Weights of a small GPT-style language model, trained from scratch on English Wikipedia: MLP 2048 tanh GELU, LayerNorm before each block.
MLP neurons of a small language model. Each row is named by its layer, matrix (up: input weights) and neuron, and shows model dimensions 0-63. Each number is 128 + 32 x the weight over its row's rms, rounded and kept within 0 to 255.
After each neuron's rows, "fires after" lists the tokens most often just before its 100 highest values on Wikipedia text that the model never trained on.

L9.up1864 [125  90 177 106 142 165 127 107 127 139 162 132 137 138 140 128 108 159 128 148 141 189 135 116  77 164 124 173 101 178 158 175 163 147 127 132  77 114 103 136 103 168 117 181 128 162 141 162 177 141 109  90 166 109 139 113 124 121 113 125 141  56 184 131]
fires after: " ", " |", "–", " to"

L6.up250 [117 111 115 199 122 148 103 191 153 114 120 168 116 125 132 142  60 147  90 145 152 150 108 191 135  95 127 139 167  83 185  82 159  87 149 108 172 171  89 127  97 121 123  97 178 120 147 172  97 108 118 164 125 142 105 121 102  74 177 151 125 165 138 132]
fires after: " on", " ", " born", "born", "On"

L9.up1169 [170 148 139 100 161 143 134 121 104  85 128 110 103 176 114 171 122 107  51 132 135 110 103 106 119 152 116  94 116  77 164 121 179  78 158 116 127 179 118 118 173 168 124 120 148 171 104 158 136 127  85 104 151 101  87  77 136 117 141 158 118 133 130  67]
fires after: "|", ",", "-", "ău", "4", " November"

L6.up768 [178 107 196 169 178  92 145 120 197 127  82  85 134 168 119 136 113 133 106 174 136 127 146 122 166 126 120 165 145 156 184 107 147 130 110 124 129 107 130 145  98 160 134 117 165 157 125 120 164 103  94 141 112 124 124 158 135 159 103 144 156 150 152 115]
fires after: " of", " by"

L6.up696 [148 132 135 164  93  96 100 129 117 153  83 192 178 120 134  76  98 137  92 168 114 105 186 187  64 135  98 153 140 132 117 104 163 124 139 179 155 190 122  84  88 128 123 139 109 118 104 124 153  94 104 108 154 126 125  97 149 128  79 142 181 127 153  73]
fires after: " ", " (", " in"

L6.up650 [155 151 135 166  83  81 148 143 187 146 122 166 122 142 103 155 164 114 194  75  76 130 120 135 106 168 183  99 142 128  88 147 144  43 116 159  97 147  96 159 123 153  94  59 124 120 109 177 141 187 161 100  92 129 130 117  95 175 126 148  60 124  67 135]
fires after: " in", " In", " on", " a", "25", " the"

L9.up1991 [152 134 176 123  73 137 150 142 139 119 185 146 155 160 149 110 141  85 127 145 120  76 138  80  77 115  92  85 127 102 137 122  99 169 193 121 126  76 158  84 145 156 127 163 140  93 148 156 177  56 121 133  93  82 110 115 153  69  53 109 116 144 115 137]
fires after: " |", ";", "-", "=="

L6.up1350 [124 128 108  66 140 124 147 154  78 175 196  85 166 116  84  53 185 138 119 180 101 111 143 130 171 191 118  83  68 160 149  81 116 101 135 139 194  69  98 122  74 146  93 152 181 139 114 141 181 146  85  61  86  59 151  93 154  95 117 110 107 108 134 141]
fires after: " |", ";", "23", ":"

L6.up1893 [126 171 130 156  84 166 178 191 148  85 120  92 127 125 171 140 120 146  89  89  87 128  78  92 110 109 155 122 152 152 135 177 181 120 174 162 170 184 132  95  83 125 197 135 129 116 167  92  70 145  61 114 125 119 168 192 149 157 139 105 101 151 195 112]
fires after: " ", ".", "4", "3", " |"

L6.up1979 [155 133 100 172 114  54 134 172 149 116 173 126 103 168 108 109 112  70 132 189 174 168 151  87 139 124 152 102  91 184 153 120  91  48 131 113 128 142 108  68 110 138 161 119 142 156 110 145 113  90  95 157 130 170 160 233 128 142 109 157 164  87 125  23]
fires after: " in", " the", " ", " on"

L9.up1865 [172 105 100 110 118 108 125 120 157 136 138 111 151 133 107 151 126 161 150 145 149 127 123 145  76 172 157 104 125 181 179 112  88 124 171 156  89 120  96  86 107 122 139 146 204 141 133 157  88 100 102 104 119 136 127 125 126 111 131  76 143  75 185  73]
fires after: " the", "9", "3", "1", "2", " "

L6.up766 [115  98 117 125  65 141 129 133 106 140 169 111 156  85 119 150 174 127 106 171 123 113 154 166 110 126  96 145  93  90 112 108 162 128 129  98 170 145 135 128 145  81 136  43 130  86  99 121 156  63  85  92 128 120  93 110  68 120 113 112 128 144 143 170]
fires after: " in", " In", "In"

L6.up1404 [167  93 161 152 141 130 148 109 152 124 118 131 134  92 107  98 137 102  91 118 107  73 199  98 165 100 162 154  96 169 199 101 160  98 175  78 154 144 133 106 149 133  74  97 154 171 145 105 156 114 127  88 145 139  66  96 156  54 202 162 151  99 101  90]
fires after: " of", " the"

L6.up797 [123 118 103 121 212 184 138 111 106 166  80 120 126 156 138 136 149 122 133  96 147 110  68 113 170 128  91 110 133  91 176  81 110 132 166  56 112 119  87  63 177 155 116  84 111 144  82  35 109 125 105 130  79 127 171 186  87 141 155 121 140 148 115  71]
fires after: " a", " an", "1"

L6.up1087 [122 123 164 198 170 193 175  85 167 143 134 150 144  50 141 135 140  81  84 134 129 159 158 113 134 119  95 111  95 125 127  95 157 124 132 111 143  98 110 132  92 117  90 120 158 161 161 106 115 149 149 113 139 169 134 130 115  93 115  95 124 111 194 137]
fires after: "–", "202", "201", "0"

L6.up1714 [125  83  86 135 153 172 105  62 157 120 192  86 126 194 201 118  65 117 179 177 107 198  99 133 170 131 129  79 143 108 133 158 145 166 150 107  70 231 162 191 217 155 134 130 145 173 102 150  81 133  69 149 137 156 172  92 158 130 168 119 125 127 159  86]
fires after: " and", ",", " the", "-", "=="

L6.up1150 [132 129 167 174  94  97 168 182 109 105 120  88 151 154 141 136 187 158 186 129 142 158 124  99 168 135 101 127 105 104 136 151 149  95  81 115 120 118 138 187  68 131  80 108 126 194 183  85 169 113 104  96 101 114 119 157 142 108 106 141 123 153 138  90]
fires after: " of", " van", " de"

L6.up1993 [160  64 121 109 129 142 124  89 168 119 172 107 108 114 130 113 115 152 167 102 142 140 108 102  98 115 127 102 108 148 133 139 133 109 143  65 146 122 137  96  93 143 150 125 158 126 117  91 146 119  86 145 132 156 186  94 149  88 143 120 193  63 152  58]
fires after: " ", "–", " |", "0", "3"

L6.up989 [175  96 105  59 113 113 164 102 109 114 139 131 129  82 135 110 201 110 155  87  63 118 181 101 163 146 117 111 151 163 148 142 178  97 168 160 137 155 123 104 124 164  73 151 118 107 119 187 163 150  43 128 152 128 143 102 145  61 123 119 122 109 141 120]
fires after: " |", ":", ";", " ", " a"

L9.up1103 [120 148 115 120 161 147 108 137 129 135 149 127  84 130 141 144 149  91 129  87 114 143 137  94 160 125 139 113 116 144 168 167 141 184 109 139 109 133 120 103 148 128  83 134 172 151 189 132 141 124  84  72 119 145  92 157 158 105 159 121 151  79 160  90]
fires after: " the", "199", "0", "197", "201", "198"

L9.up1102 [109 161 118 121 148 144 120 128 119 120  84 161 114 126 117 140  87 177 102 156 104  84  84  91 150  94 118 191 156 163 164 137 169 137 191  97 138 106 156 132  97 128 161  91 120 129 150 137 146 136 163 124 137 125 184 141 104 110 126 179 136 173 103 155]
fires after: " |", " "

L6.up886 [135 119 129 154 194 147 107 136  89 147 113 115 140 141 154 114 151 155 148 136 212  95 185 121 117 161 159 135 138 101 119 139 141 134 151 145 149 115  85 149 160 131 131 153 110  83 111  91 192 127 140 190 166 150  90  77 139 124 144  93 106  88  81 118]
fires after: " a", " the", " an"

L6.up735 [139 165 192 114 105 121 170 122  47  76 144 124 109 123 134 152 105 150 135 159 102 162 161  92 114 132 167 150 128 182 132 141 136 125 143 150 166 157  96 132 156  75 163 147 106 122 131 160  89 135 106 162  74 159 149  98  86 102  88 177  78 136 120 136]
fires after: " a", " the", "'s", " his", " its"

L6.up1428 [ 93 176  98 129 105 126 100 107 134 160 161 135  77 176  91 146 130 122 167 128 145 115  75 127 150 132 154 141 161 178 116 151 128 116 119 169  53 126 123 169 126  92 126 136 124 178 148 131 174 127 100 128 106 187 117 144 120 123 183 140 111  78 121  76]
fires after: " the", " to", " from"

L9.up471 [197 191 136  82 134  15  68 112 113 101  92 143 148  64 126 164  75 146 115 112 172  90  63 144  90 128 152 143 103 198 121 132 105 113 168 124 134 141  86  80 130 136 133 193 121 164 147 140 152  85 120 145  90 125 111 197 120  81 102 137  94 122  85 130]
fires after: " at", " the", " to", " on", " near"

L6.up1273 [ 69 162 133 111 104 141 124 131 161 121  53 167  85 136  89  93 149  96 153 150 149 149 112 112 160 100  97  95 134  59 151  83 127 183 174 138  65  95 179 151 165  81 143 166  83 137 120 115 136 171 123 186  70  95 132 141 126 114 129 109 174 155 133 130]
fires after: " a", " with", " ", " an", " |"

L6.up1842 [143 131 139 187  96  67  90  89 122 114 123  89 113 109 156 134 182 109 123 217 107 154 166 134 200 145 145 119 108 159 144 127 132  94 121 144 122  68 152 114 146 145 149 126 110 154 108 121 112  71 119 128 159 135 133 157 125  74 175 139 129  82  85 163]
fires after: " ", " (", " the", " a"

L6.up670 [149 103 141 138 210 128 108 130 123 173 107 106 116 154  68 144 158 106 140  93 162 122 170 122 100 107 177 143 139 122 144 174  67 148  52 216  70 109  92  95 112 119 165  97 164 111 106 150 140 157 138  99 165 136 176 114 103  98 116 152 120  47 117 132]
fires after: " a", " the", " and", " has", " with"

L6.up851 [ 95 108 110 151  93 137 129 126  96  65 126 136  78 140 150 107 127 149 183 111 100 131 160 124 152 167 110 168 147  65 140  97 108 156 143 143  91 204 130 145 142 125 177  83 172 171 150  72 131 171 121 161 156 142 101  91  96  95 129  84 151 188 158 132]
fires after: " ", "-", " |", " c"

L6.up1432 [ 81 137 106 149 170 162 122  94 133 143  74  79 156  95 111 155 152  97 123 119 174 152 155  60  79 159 149 132 159 128  85 134 127 109 197 175 132 152 114  66 112 152 139  72 111 120  85 140  78 130 120 135 171  73  72 106  94 136  80 165 139 111  92 132]
fires after: " a", " the", " of", " to", " as"

L6.up1749 [190 123 174 104 118 110 133 101 100 119 174 146  67 147 152  80  89 112 165 168 152 173 185 178 121 125  67 140 155 151 139 124 136 131 177 102 154 101  87 141 160 175 128 146 138 167 141 122 122 122  89 122 142 106 131 106 118  59 130 131 113 123 127 139]
fires after: " the", " an", " a", " The", " |", " early"

L9.up665 [140 136 141 101 119  99  67 115 188  62 171 162 122 150 114 166 166 119 131 160 102  84 186  90 124 101 129 174  65 124 173  57 139 132 145 122 100 184 153 135 187 106 145  77 132 116  88 178 163 175 149  99 151 129 122 105 138  81  95  86 182 129  94 170]
fires after: ".", ".\n\n", " in", " and"

L6.up627 [164 133 161 108  57 126  74 103 120 150 143  78  73 119 143 141  72 135 112  98 111 153 175 153 121 135 112 160  96 172  84 125 146 168 103 131 155 142  87 179 177 141 126 128 174  86 121  90 133 125 151 142 139 115 134 165 107  67 128 131 130 158 149 117]
fires after: " the", " a", " La", " an"

L6.up1307 [146  79 126 132 111 117 139 120 158  47  93 127 124 132 153 118 104 119 110 140 145  64 102 112 117 128  80  99 133  74 116 157 139 138 133 130  40 136 107 144 161 100 183 164 133 137 131 100 141 171 124 100 130 182 108 180 106 112 138 117 159 132 142 160]
fires after: " |", " ", ";"

L6.up479 [128 163 163 106 137 176 112 171  49 141  86 113  80 117 129  96 120 142 135 151 166  68  73 129 113 111 129 148 141 143  94 120 124 181 183 138 110 171 119 143 101 132 127 179 142  98 164  74 113 133 178 114 155  75 121 174 202  56 140 123 126 193 115 168]
fires after: " |", " a", " ", " W", " an"

L6.up1216 [180 129 117 128 121 138 127 141 116 177  43 133 106 168  83 139  94 136 102 145 102 158  73 128 170 112  90 193 151 140 104 108 188 113 169 146 165 176 120 123 103  91  91  74 142 106 160  91 135 121  50 168 146  82 149 146 137  95 113 159 176 123 178 135]
fires after: " ", " on", " December", " May"

L6.up968 [155  70  48 139 108 225  93  82 124 102 113 129 130 167 184 121 171 176 140 150 123 150 119 112  88 105  96 147 164 172 105 224 144 110 115 139 163 140 164 144  93 153 191 208 107 138 101 135  86 106 109 148  67 102 130 119 100 127 140 101 121 130 132 138]
fires after: " |", ",", " a", " ", " (", "-"

L6.up1619 [232  94 129 138  87 107 114 121  84  85 210 154 109 169 140 168  47 142  32 173 136 126 157  97 168 208 146 114 113 141 150 131 149 158 135 102 172 179 162  93  62 209 125 140 151 157 203 133 164 143 144 132 117 113 154 142 110 135 165 134 118  94 174 137]
fires after: " ", "–", ".", "-"